python train.py --positions="rope" --rope_fraction=1.0 --init_std_qkv=0.0234 --warmup_steps=0 --seq_len=512
MLP neurons of a small language model. Each row is named by its layer, matrix (gate and up: input weights) and neuron, and shows model dimensions 192-287. Each number is 128 + 24 x the weight over its row's rms, rounded and kept within 0 to 255. Numbers have three digits each. A neuron's up and down rows have the sign that makes its largest values positive.
A block is one neuron, or neurons of one layer that tend to fire together. After each block is what it responds to, as a language model described it from the Wikipedia text at the highest values.

L5.gate213:095127166118113137121111117160084133168100140138181165093139112120159139110068136160155153105123125172120149150116102098132139129107138112122133128097155096126123104164141139112104177162098090076143174129121115120117117122133082138111130073134072124107147127140105104132111146120151151146
L5.up213:127145138130118116139140131114165119117157103115129145132122131127122135127134158150102165160170150151129162146114132116125148128082125147157175145120115132141143113126155130119162124130126127087164094119144149135109107115095132147142109153135121124151164124155112084096159138077134105100
L5.gate439:152114141143171135130150088118140136100104117132130125133139143175132115160127181098114122093163129121128158150167117072109092074140132102131108145082125084136149149106136127182154162114137114141102115141142104134149150152124141160095140131085080125114178117169064110118090149072170110111
L5.up439:123153130153131137081114138080080128110220145125162175149101074196138128151145183120099135111111164115068147148118084126134137149135145120075135153112126167116125145107153152109145137120105098111161153134134135134122117090146117106104102119116097143101129158159113158136102131097172138107
L5.gate649:131134144104127087120090126119116112108097159146149178137133113138139068119106138162120153132154161128133133143110145102154098132150140127138152126110137083105119094119099114165126106175131143168141135102168125137152099081126105156066126127132087142135103149113125149135140131107161133116
L5.up649:127104141164135122117123088151083143138086105135137124118135133133113135166101172119143152137138095130112117136117131085150123126157125110118161064168095136152114161109124178101121110159147103111169102138131121114132111119141149078112089174116152171136100104115118135112123110085138165108
L5.gate792:111138172136135096141137098133126142138157153123152109156143132112108146109119145111111160134178095133110130123112032104093144115084100081101113094104120110191100104154146126100095080101086152128193116117154149123116129089158125119129146154136108144120172164143142141145151140131102179104
L5.up792:109162115151160103151125108099131144128073180119121147105144108151095116089111109129140170114116112108147141173158111119107141120159078109126114115134107161107139117113153162102125124115136103157131123135107120149106165117148155130127099146160143120121125113103141101113145147150140138078
Money amount digits. First digits after a currency symbol in money amounts, such as US$1.75 billion, €4 million, $100,000; weaker on other number pieces (30,000, 36°11′15″) and mid-word fragments (non-lin-ear, San V-icente).

L5.gate22:085119111128142080110146170138102131147127156147111098161158117135128176116100121129134134112139123163146131111177108140119112155113158119164151158161124122127107125113093118091127136146152162120152109135085127089118160102124162138112124176115121124106149157112089118104143146114100149123
L5.up22:119120119158152131164155083161121123124116200116105129164170062110124139160140126140140171112125121136155144113138091175121135179100108136149122118130143120146096141120107147142118108128096149160165132136138135099145127098085159134145099141096135127122094130119148171072092127173109123111
L5.gate504:190084118164149079105075153118112147131129168122109116161104095074120115105098122110123189155119117179166143129146124115142164162134122175138106125093108141108146127133123146149149110131111153113132073122137162091116141103148149118072137120114137078121097155075106167105126072095120106108
L5.up504:160151098131148131144125123167099096102146134150096124160151106118118109140091122131103147158137140174177117133114108147140119154129118169173125130127161140082150151124154075093165107119099153074118083148119127121092165150102099135122161120102127126117175127072130124093150089110141107123
L5.gate1226:175151115182162116154116152140099143140126141150146119113177145082153078104109119099178171122153126111162111160143098149129126097116142139122132151141127118115146119108130141162119152165080135088095084126131133082142158137166085101083183105136133115140093119120172129095135117091160112149
L5.up1226:188093104125115147144127125181126123086136088102103153108158133109132081073124143145121112140134126155142126121148140118084155088136147141130133165154140127108125070112171131135104166116159131111096104124117155184116155134130129119157176155123149129150174122113123144133099083138101106141
L5.gate1233:153180144152148151139087076151088120136142136118134140135144146135132105108095132103121199130144130106126149124165100120135143120130096087143146131120113112139149165144141109163114155115082202140117123154109163105114159153144087128125124131117160143110146145110145129090085155145167119129
L5.up1233:096129095151147120094123133135149125135134155115193120130162085137156141137124113129113109088155131116171136144165137190126106159096159100085091115129174108133122134137094184157108088125128154112160140091145158108136097146114087137110125165073133124116118151086173102114135126108118130094
Sentence-subject name endings. Final token of a sentence's subject just before its verb, mostly surname endings or pronouns in biographies, e.g. Fied-ler, He, The company.

L4.gate951:144116131165106091140097146135118115133132117111137125162133106120166092208149131130122101138116114137161147138141126119151151109154137120109093117170133121116124149112164170133115074099100101127087129087107123140106155144101098141151145150126117149170089121113084156145121149158117126135
L4.up951:119136133166145084136125104121131119129130110140117171148167132156158113105141139126111133128117114107107149116098145093134150153086160075117158126144130148117143133105193134117116096129110096110115172126138145168120151118141164125139145123136126104058148117091125135117121137130094124136
Digits after decimal point. Fractional digits right after a decimal point in figures such as 2.5 billion, 58.4 percent, 1.35 miles, and occasionally other figures like 4–6 scores and 4:47 durations.

L6.gate82:184123135124096136108140146113089152139121106137113144120113110145125136163109124147147104128137153117122154091167146108099113137157109106102130136113139164131088095169097128144122110127146118165122132069049112167125079150106137134120097144139137126088140136109148095118181127157100123161
L6.up82:128150115130091136114131141120157138156123077168151103162145117146137149181134141142125112136117152142142157119171156161153092090181137114119141098138175102128103087113124122146098134119140119123123165137126113097107117106123136117126099109112091095146115134136153193117105177130125155098
L6.gate171:105166155103136138125100147172124105138121124110159148119093160176168102126118086097166124153171136122115167130150144083103142137136150106134144141094077138093114139102171089105139122104121167120098124106135146102138142138128111094142143061068133111115106139092112148141140136138118129162
L6.up171:127144107136162101127093131116105154110146134136116098122123138138106121106075128160132157103111136089151121121147136091170149106168172132128129134164131126109137118126139104095133102119107161111100149108144129180079152104099125165138125126137148108115135087150115183133140168125110155097
L6.gate316:130089144125108167127134143167148118146115138123142074102131149121150109116116148118135159113126132118094113144134082121114148133144138096096121171126092068150140122144125102132104165075090132161136154145128130146106114109152152100110139168124142189103071121111143142090173165134141186123
L6.up316:093164126143091151135124111085097142133115139117124117090146139134139105159109146117124174116148135117102097148151144158100136157105119129104118121101131113135144088152161102157125172085101117150074158109105122125110145143132125124107172167104139138096101098102133116099138124106135160141
L6.gate552:126173148116108104182128123125129131146113089155155085125154084175111140145119140105150155129127148113087132124150118122122149101166129097101129153150125115128142144159094130162144158165116113159147152120128152153152136121100116153148166194099125110127166155124125090141134127137112139154
L6.up552:136172148112133113087114096131075158081125111175117132115109108159110100175119145105124094142167131122111120129083122094121111113097099159152144129117138095078143151076126176118115145092122108126103125142102183117103130134141122150139135141129077136123127186132107130122117114136102185132
L6.gate617:134115133138110131113133114123111150172100124130093124140085126110105091118075092171093122132152105168125156110124105095113125156115176146135121123093107170134164084128124145077117155116097161169156114135115142150155171155133156104106109150113167131148127111145069111165170125149159129136
L6.up617:110135131128149167125149109144104147139137095109105144102166108096139112128122110181117106119127133088167147083153136108131145161106177127153158113091137176079172143093165160162167160157100132138130137148167156155112133125151105113172122133098141109113127089190135101098162142128114133130
L6.gate746:166101162119075126118070105166121105138098104116143158144132127103158149130089131183142142105125163168115120121144131071139132151154129122137079090140099172140136129122139115136143133111116110126144160126147130142131130165091136123152107119123124133158117129162112111144137157080142132102
L6.up746:116125141095110120156125141128168137128123164091116140093147134128142171077120122144122115138144140129129131133122135112103084114113117135115107099086130093134143116130103107130094143132118140118160116105116134144109141129111096108149109133166103144133161110105147137132143124126164115097
L6.gate766:107122116121103150077100100133135171170097148154150134073117146093105076086158161135135130134167178164147130092104143115160141194119162196121127114114130130143120111119136103112146152113135145145194161099128109101114163135124141133164169144114122094144107153135147130110129137121096148181
L6.up766:156143118134115125112126143090122127137161106103115119139139164163139144126096132111079129159158159146143116132137141123101151176112130120097159129151055102156148133132110137138142108147121110142155137178130167148126139125157075135154141109104141144141138120122128124149154117108117137177
L6.gate901:132095116113139130117138103148123111173144122123122125099141135138105127134154121142088140131114139181116123111155139159101148132120174139140107127064130165120141143156134147133130096115138098129185166119087137173135160097140126102122145108140157109120117121142101140167120178083112122138
L6.up901:107088115143121130063120131128117081137154110166136164142115111114152135131130121160123125122153112162140147139148106110128114133085116172144162144132130116152142132095092146113142132124166087092162129200165093176149182119117166173129117101104163115087106108133175103112142104120104105135
L6.gate904:147077130113168126118132105147134107112098149155165122151122128132147103174131142130117153116107141166111126115140128149154130144203145097132134157134137106158169137141107111103125095124088155171111129115114137118146110126120083121165138139091110175138102114082095121143098082132096138128
L6.up904:129108146118191093105087143136125163095144136129132119140122085092137110112134138100127134160171084136123135122121130183123127116099147149098163127142128074125141123142145143084132081168125138131119126137103110114168154110122136113142163142166139093127128132107137137150141098116147166139
L6.gate1070:116102138130128135129126105157141098152151144113090126106116144147138133180128091115150161110170136164127150136133145117143145141160132153159128167087090125115150119128089154161107120114098134160150135103116127116130094102090096083133117132121173142130121128147141187133170191056134157145
L6.up1070:111120104120123072129134116160116098116090145069156145125119122108157104155090105163136151088137126120163203134092161093129124159146143127124117099141116097131103148158114153128164145114110138136157151117142151118080090126105178126126094172123125110106145100121140125120147160136105153124
L6.gate1073:117154128162102128124085102067154115093095099172090137106119169169138105089099105102097184118171135141139157146096095111107107167138150136081152143080100146130150092144146129128145162135098127115168096117116116158091138152104114081145153138140104151116152115173092136173156124127128176120
L6.up1073:089137144129144131139135135131125103090127097157103138127169148107129128147137156160169155140152147167134120113153132164137155125101183124112108115151142194086143184126182116130139166102133161150095143122138163133164144126169152129159160145124156120124113144110107117126155105181177107158
L6.gate1092:153133158129126118163141114119175093142096164114094167143121092157109133116096119112149139145127145153093187099119142085135115138092092113123101104103105129145131123136113124110098150111097099120156125117097148157116139104106124153083127132153152134124116126115134098086151125098061162164
L6.up1092:136127148148141084121111142115199134108135130143158105108139080127158163118141150116152102072119116153112128128129125110129167150166166145111156112110129187111113103138143132131140107108112134129153142140133121104111159095105115110126142157158119115123154121131177117100102144142115111145
L6.gate1108:088090109116126157124119142130130152126130125136127132113113106101182075124115137137123144144155156111116141151155120126143110166100135177121131120119127171130144132140156167097147121153097147112131118113094104129152099131161131126128133108134126100127098171132133128121179139138126090146
L6.up1108:126097168085157165130136143127105116121108120111123106106056209111138110110133175122125104145146122107141114116120172053145109111152112103149100120105144112118089121097141164165149141094148101103147185163113100126141119106098130081151119130106116113116088116088135126129115153123137119143
L6.gate1109:120149131152103114111104117130108149138147117138077129110091131142134135130147115108147112128137122101125164111132173112148166112159149164144149131180163092152142161156155135106141157113156134142138151134168149138143130115138092133130119136119165125143114083095150105109139179150136147131
L6.up1109:157161139131118124118086107109178137131124118110132148112119090135108109125109077122129085082112110162109125130103101171161117143148101139140113152141120116163104187148124092136134157153114146111123117141123121139137136125100173132147152125124121107128124122121147113137170139162127121115
L6.gate1148:111125139096111129140115092083100122086128086116176103131098111097191131127151112126115128166109125151103096140150143125092112090079152135147107152130088140124112157113157163149154168053106094143096144135125175123145105134139132159159136143132141090097157153120162138118147152158126129174
L6.up1148:136105188143092122152124106123075114134098085169104132087123089141146144152141163122144119146115130100127171150138126157151125122103181074100118097100128146082100156060110075128151121123156156138098089149136131129136110144159118135115115141097111129145087167144142165125107100136120110106
L6.gate1225:112123080092094134135163107140122095137148088146161111139119139127134123124172127160128124125150095138112155162148118119110114140137163162077147135120127122121140164113132147118187139102143145125111137093130121156154118122111126152090142105104130164102111176140134180141147143114135146134
L6.up1225:125042133123131108159194113143164160163114116148129173151112118087127138099155139126159146180191125125156122175152132144116149148093123142136156111142138138120106145121140129103122144128098127175129119131123157188116173119112114114127128144175111133141152139135174140158109102130133148137
Numeric digits in coordinates. Digit groups in data-heavy text: arcseconds in coordinates (56′53″N), decimals before units (16.284 km², 67.10 m), dollar signs.

L4.gate196:176113173112104121165132142111149131104134127109129149121103114114125134138126116124167146141095135100106148093097159179167161177165116098135131110098113124131083123150079148090186121104150136125105122069121116116113117107128074115124135118131144157112111122157165162137107144114124141157
L4.up196:137096160155091132131119148084140113131110153121149097134136161156133141182139145111097126124125132164098154131145102156141145100131083099110120153102127113133150117130140127112128135124141152109166121118123112097130158126095130130088151088157113068118163147165157106134113117108130161151
Clause-linking conjunctions. Conjunctions and relative words joining clauses or names, mostly and after a comma or a completed name, also which, where, but, as well as.

L6.gate204:158110144128122098134065130160105149107078123141150142148131147059142125075101106106192092128090109129113121168137121155104129139153154145109094161145100147162134084102142136082134109112088151114147097105119138134113177122123151145077121109133171108090132158154132154108154129103159141125
L6.up204:123123117132100117136103167162122140088137133147098098138139155092148088110129140141110135102123095117178152097116107101172139130119132155133121124073133154115137113087098137118121124130117155112113127132131089093113160167139139101068140169122114150108170180065168093092105146082132133133
L6.gate218:102155141099151128154114136108096119112115160159096168171144121155151105110129129114146149166145123151091183136174134142111122148133121126133124122163148124149176116132099116152092130151149151143063108138085123124167159097132125121105125125147135082155124129155108144080112119084151142120
L6.up218:128126158105099180164084092135113167106113116149128126158116138168157130136136122158107150093115064153116136136102105129148150094127093108150139139181130139124100097129114112171108165131112146149113123123123145153103142137145105082169153108124096147156093133143103132127157172176108118141
L6.gate265:114121105145144148130133133117130135092087114111162119131131092099137164145108176066156121132093119126121130094137126108150105123126154146081104114146104143106147100124062148119088163134112167116117144130124126140150143127122146147081144131144119190122105130139076098123176121133150133127
L6.up265:099139116086097131109142162104088110132108119104151098141090064153153138122120096106119102161116080157107086122125137127097105101166124128146167095117115126143120129143146136141130151123123176114138088186172104112138127098151124169149100118121182074109127122164124136151125124098164081130
L6.gate303:190133135100186127120126135145137120101153115131143127139154141098129211131106104137135138110130139166132168114139088102134123171123169160168143147150096121092117145126123184120175151152100182126136151132153152154134172120166108169127151145074114139162130155135127125097140127127154090150
L6.up303:154162171114140159146082141092124132153116167101139157129145131121175123102114141127132159139124112154106098087159104143174149136116138126136143146083123145098124165109122137108153110130152121095135104128179133147116121130125149172103145129123109137148141139153096094113140120132173140119
L6.gate318:107127115144135127100108146138141112115139121128141139121094171135153120110135136127163103119153116107133159133095130150172131105112137112103117134158145087193105120163077156154195168107113094170084130109121127145106153141176138088160172122149143119125124117151119148120108115056132081120
L6.up318:184136083093127077139041154126114161133121153139097119143098121094131093140113096098135200129112102140154140120117133139139146139140159133160106114084123155068138143086148119121160123131097160088139087130102145124137117139146116161138132114121155104166143115085124152110111108118139136094
L6.gate526:131134107117096108128136106147137129163111156189122109119109098150145090142101128182112153152155120113102114159124096128137107142132138129117109121098105101127122118166105153125148100144091166122102142091159168106097136148167138138167119073108178111130081122155166161122110179096119105156
L6.up526:107150131117170103159142109124099154128146196116152117158109103122125101174142111142129158140134141112149150145174133131154151151128122098151152160119167157145144145135141104111149123140133108120119121108134115120170172082140159110159175116152129160133122136151137092089103140104181164118
L6.gate596:166129090130136132168120100137115105107117155137079126115178129110145126084104166117107170119119144149133193150147146144097130151096127135164135090154155151100136135113098160158142122134100101158138110148087111169092123126120078133083146102118142111080116095138073153092076130101117126151
L6.up596:133140151116191109132140144160124120114146159139097106115158110087166152134120172110140133144158135151158156144119113091130107110123129099142089130127145133097125132113149146112153159111113115104080141109127117081107158147170102133117126139129146109194137160152139135119125091104117045147
L6.gate795:177163120152109137102095127108157159142131118140097114141126148075143087157190102122145138130125114155144136139156134124177126135136158138117137118121140135105096133132088146108088157109169105108120132106122146114114137135138128099121124124104151111131165101146130108138116167165100088126
L6.up795:155175125145129119149175120141117147103085110171127123128116158089119068153153115088128143125081152145108143145148091143143132138118096109144133122114093129120117106160119126139145153125088154110151129169137109141099139101119138072155146131125175152099157114135104159085078138122129092107
L6.gate882:138148139152115110154163133135081169158089185095111114158102134101167163199146151175139134088153130167142141153130121129150073090141136146159121121098082143142137135104098118126088131126129142156156146154144119106116136138090146128127129131129096099145125134148133114103125164110093139111
L6.up882:127082097091161133149141163114165111134164139148115135134139143078135112093139084110141157140146108143116148159121074130150153132092137132149111099104108089100110155121131127153142119113135134150150141120129168108152141106118123085126124100105148118136150121153156128132101155158181104124
L6.gate956:155141142134138084140115132157098103136153150115150087138132129096147132094120133100153183150128125121161115111139113154162128126119132106136129155097170108134142144150144114154135137115085153110122114109137164103144151182170154094127166141104129112132117121074111169054138101127171105120
L6.up956:145101079148110146132122104193110165110114110139136105125137120099133129106148099149134089133145138131152147118101115111125134171115116149144104141099133125155125144147091116158112137099095135151163190139080135166133111166139160125151161144096084094109153146120075123088105138121168143064
L6.gate1050:147126096118079115129115097143113181148157156126139109156137118151113124131084104085131141131132154183152170147135104150139142132099141123102129123130112144138106143095137149183082107153135148123087168100124147136151128122187135092122097110154104097132106123110161146126084122087133144129
L6.up1050:170159116129115150143154101180155128131171139109126110170138148097131175142104175143098134119090122149168110147120101138121100157086132128115134128115112111103122145123120124139092117113104137136153181144093113132101147096087136123112142118151133139111139161112152143105133080131151119120
L6.gate1077:179118121113142125125079153141107087104095117140088089142129105103138102138097113030111152160085095114129154111111139147129172119120132149142122133126133101081137110100139120133130114145115171110126136130111142167085111125113150145136145105105135130155125156120172147100123154136151119084
L6.up1077:140131130105148116171103149101125137161144190139109118178099128120130132146086111110130164146094111157146175146092144083130104119097157128128134126129116116103148124096148141115180107117142165082130077111134147108112171134122114129111148131126106142148163126125136138131124097135158096112
L6.gate1181:139164155139146186144122064090102072166138124170116123157134127136115117151091111140133112142151123145141157145148099107140102174129146160075154138144119110112134114139126149149130110146105162088106097121121133110091174150112064130139141132111136121130151162168198129152144093114177137142
L6.up1181:178112151126111139140136150060085121109140103084120117121117106105089135070146155118169150135084124146113127136103158155109107114090152145152141109113129154100162156107115087133137145134112162117102119105083108095163111107139151136128156139154114131102121119110150107109084105106127154137
L6.gate1221:167136169173129111141097122133086129153189158102125112135120145085093136152109128118152151148150141122177153140165121124133137134110098127141101142105144138117109126106143117110130103129084146123096136073133119101151142161104133121103160088122139122132120095118145113073159126122164125135
L6.up1221:136143137132118109122127126133101155165142137137112112123090122112154125145132132094155144119098106137119099129125078118134078082117149112155168154121162137143106127162109103137105137110142121098146114115087142129165147134122130093111169110075131171114122139181098119115108124086177101100
L6.gate1236:140132141103157124153136137104119161157137137115168120120129128136129106094150103136151162110129136108149146149161113136110158121163093132130134132073130154170108144194115167134103136157097125126102153095121116098128103083124108120108128120093172144085127099168117083069131115097132140144
L6.up1236:128170081137131103167124113137133177160145140126107100144145131073131158113071132141115158129133147152155098122109103126115105105106092161155153106115179096092152172107155120133155131149099140116153114131117175114075121141131129134100134132106164097106124120139094151108119092110106137118
L6.gate1250:142150141156127170114135106130115091145144136081066089177091147113150132115083172117158148152097094182173130132135138118187086173093120121140181143117150129105095154115129130130142121142065128118119123101137134171166171157143130137104155181119112145137145090120123146067129086078125109128
L6.up1250:156114128155143149146095091118095125132185141132142101162108120125109112142109159151135161187109128138150083119113092111100109156107134081111150184097149166120125105147158119114138133139089169103129167115121146143112139154125142122135128172110111137152153116112174131080128156091139111121
Before a clause's verb. The token just before a predicate verb in narrative prose, such as a subject's last piece (authorities, rebels, Guren) or and, but, also, that.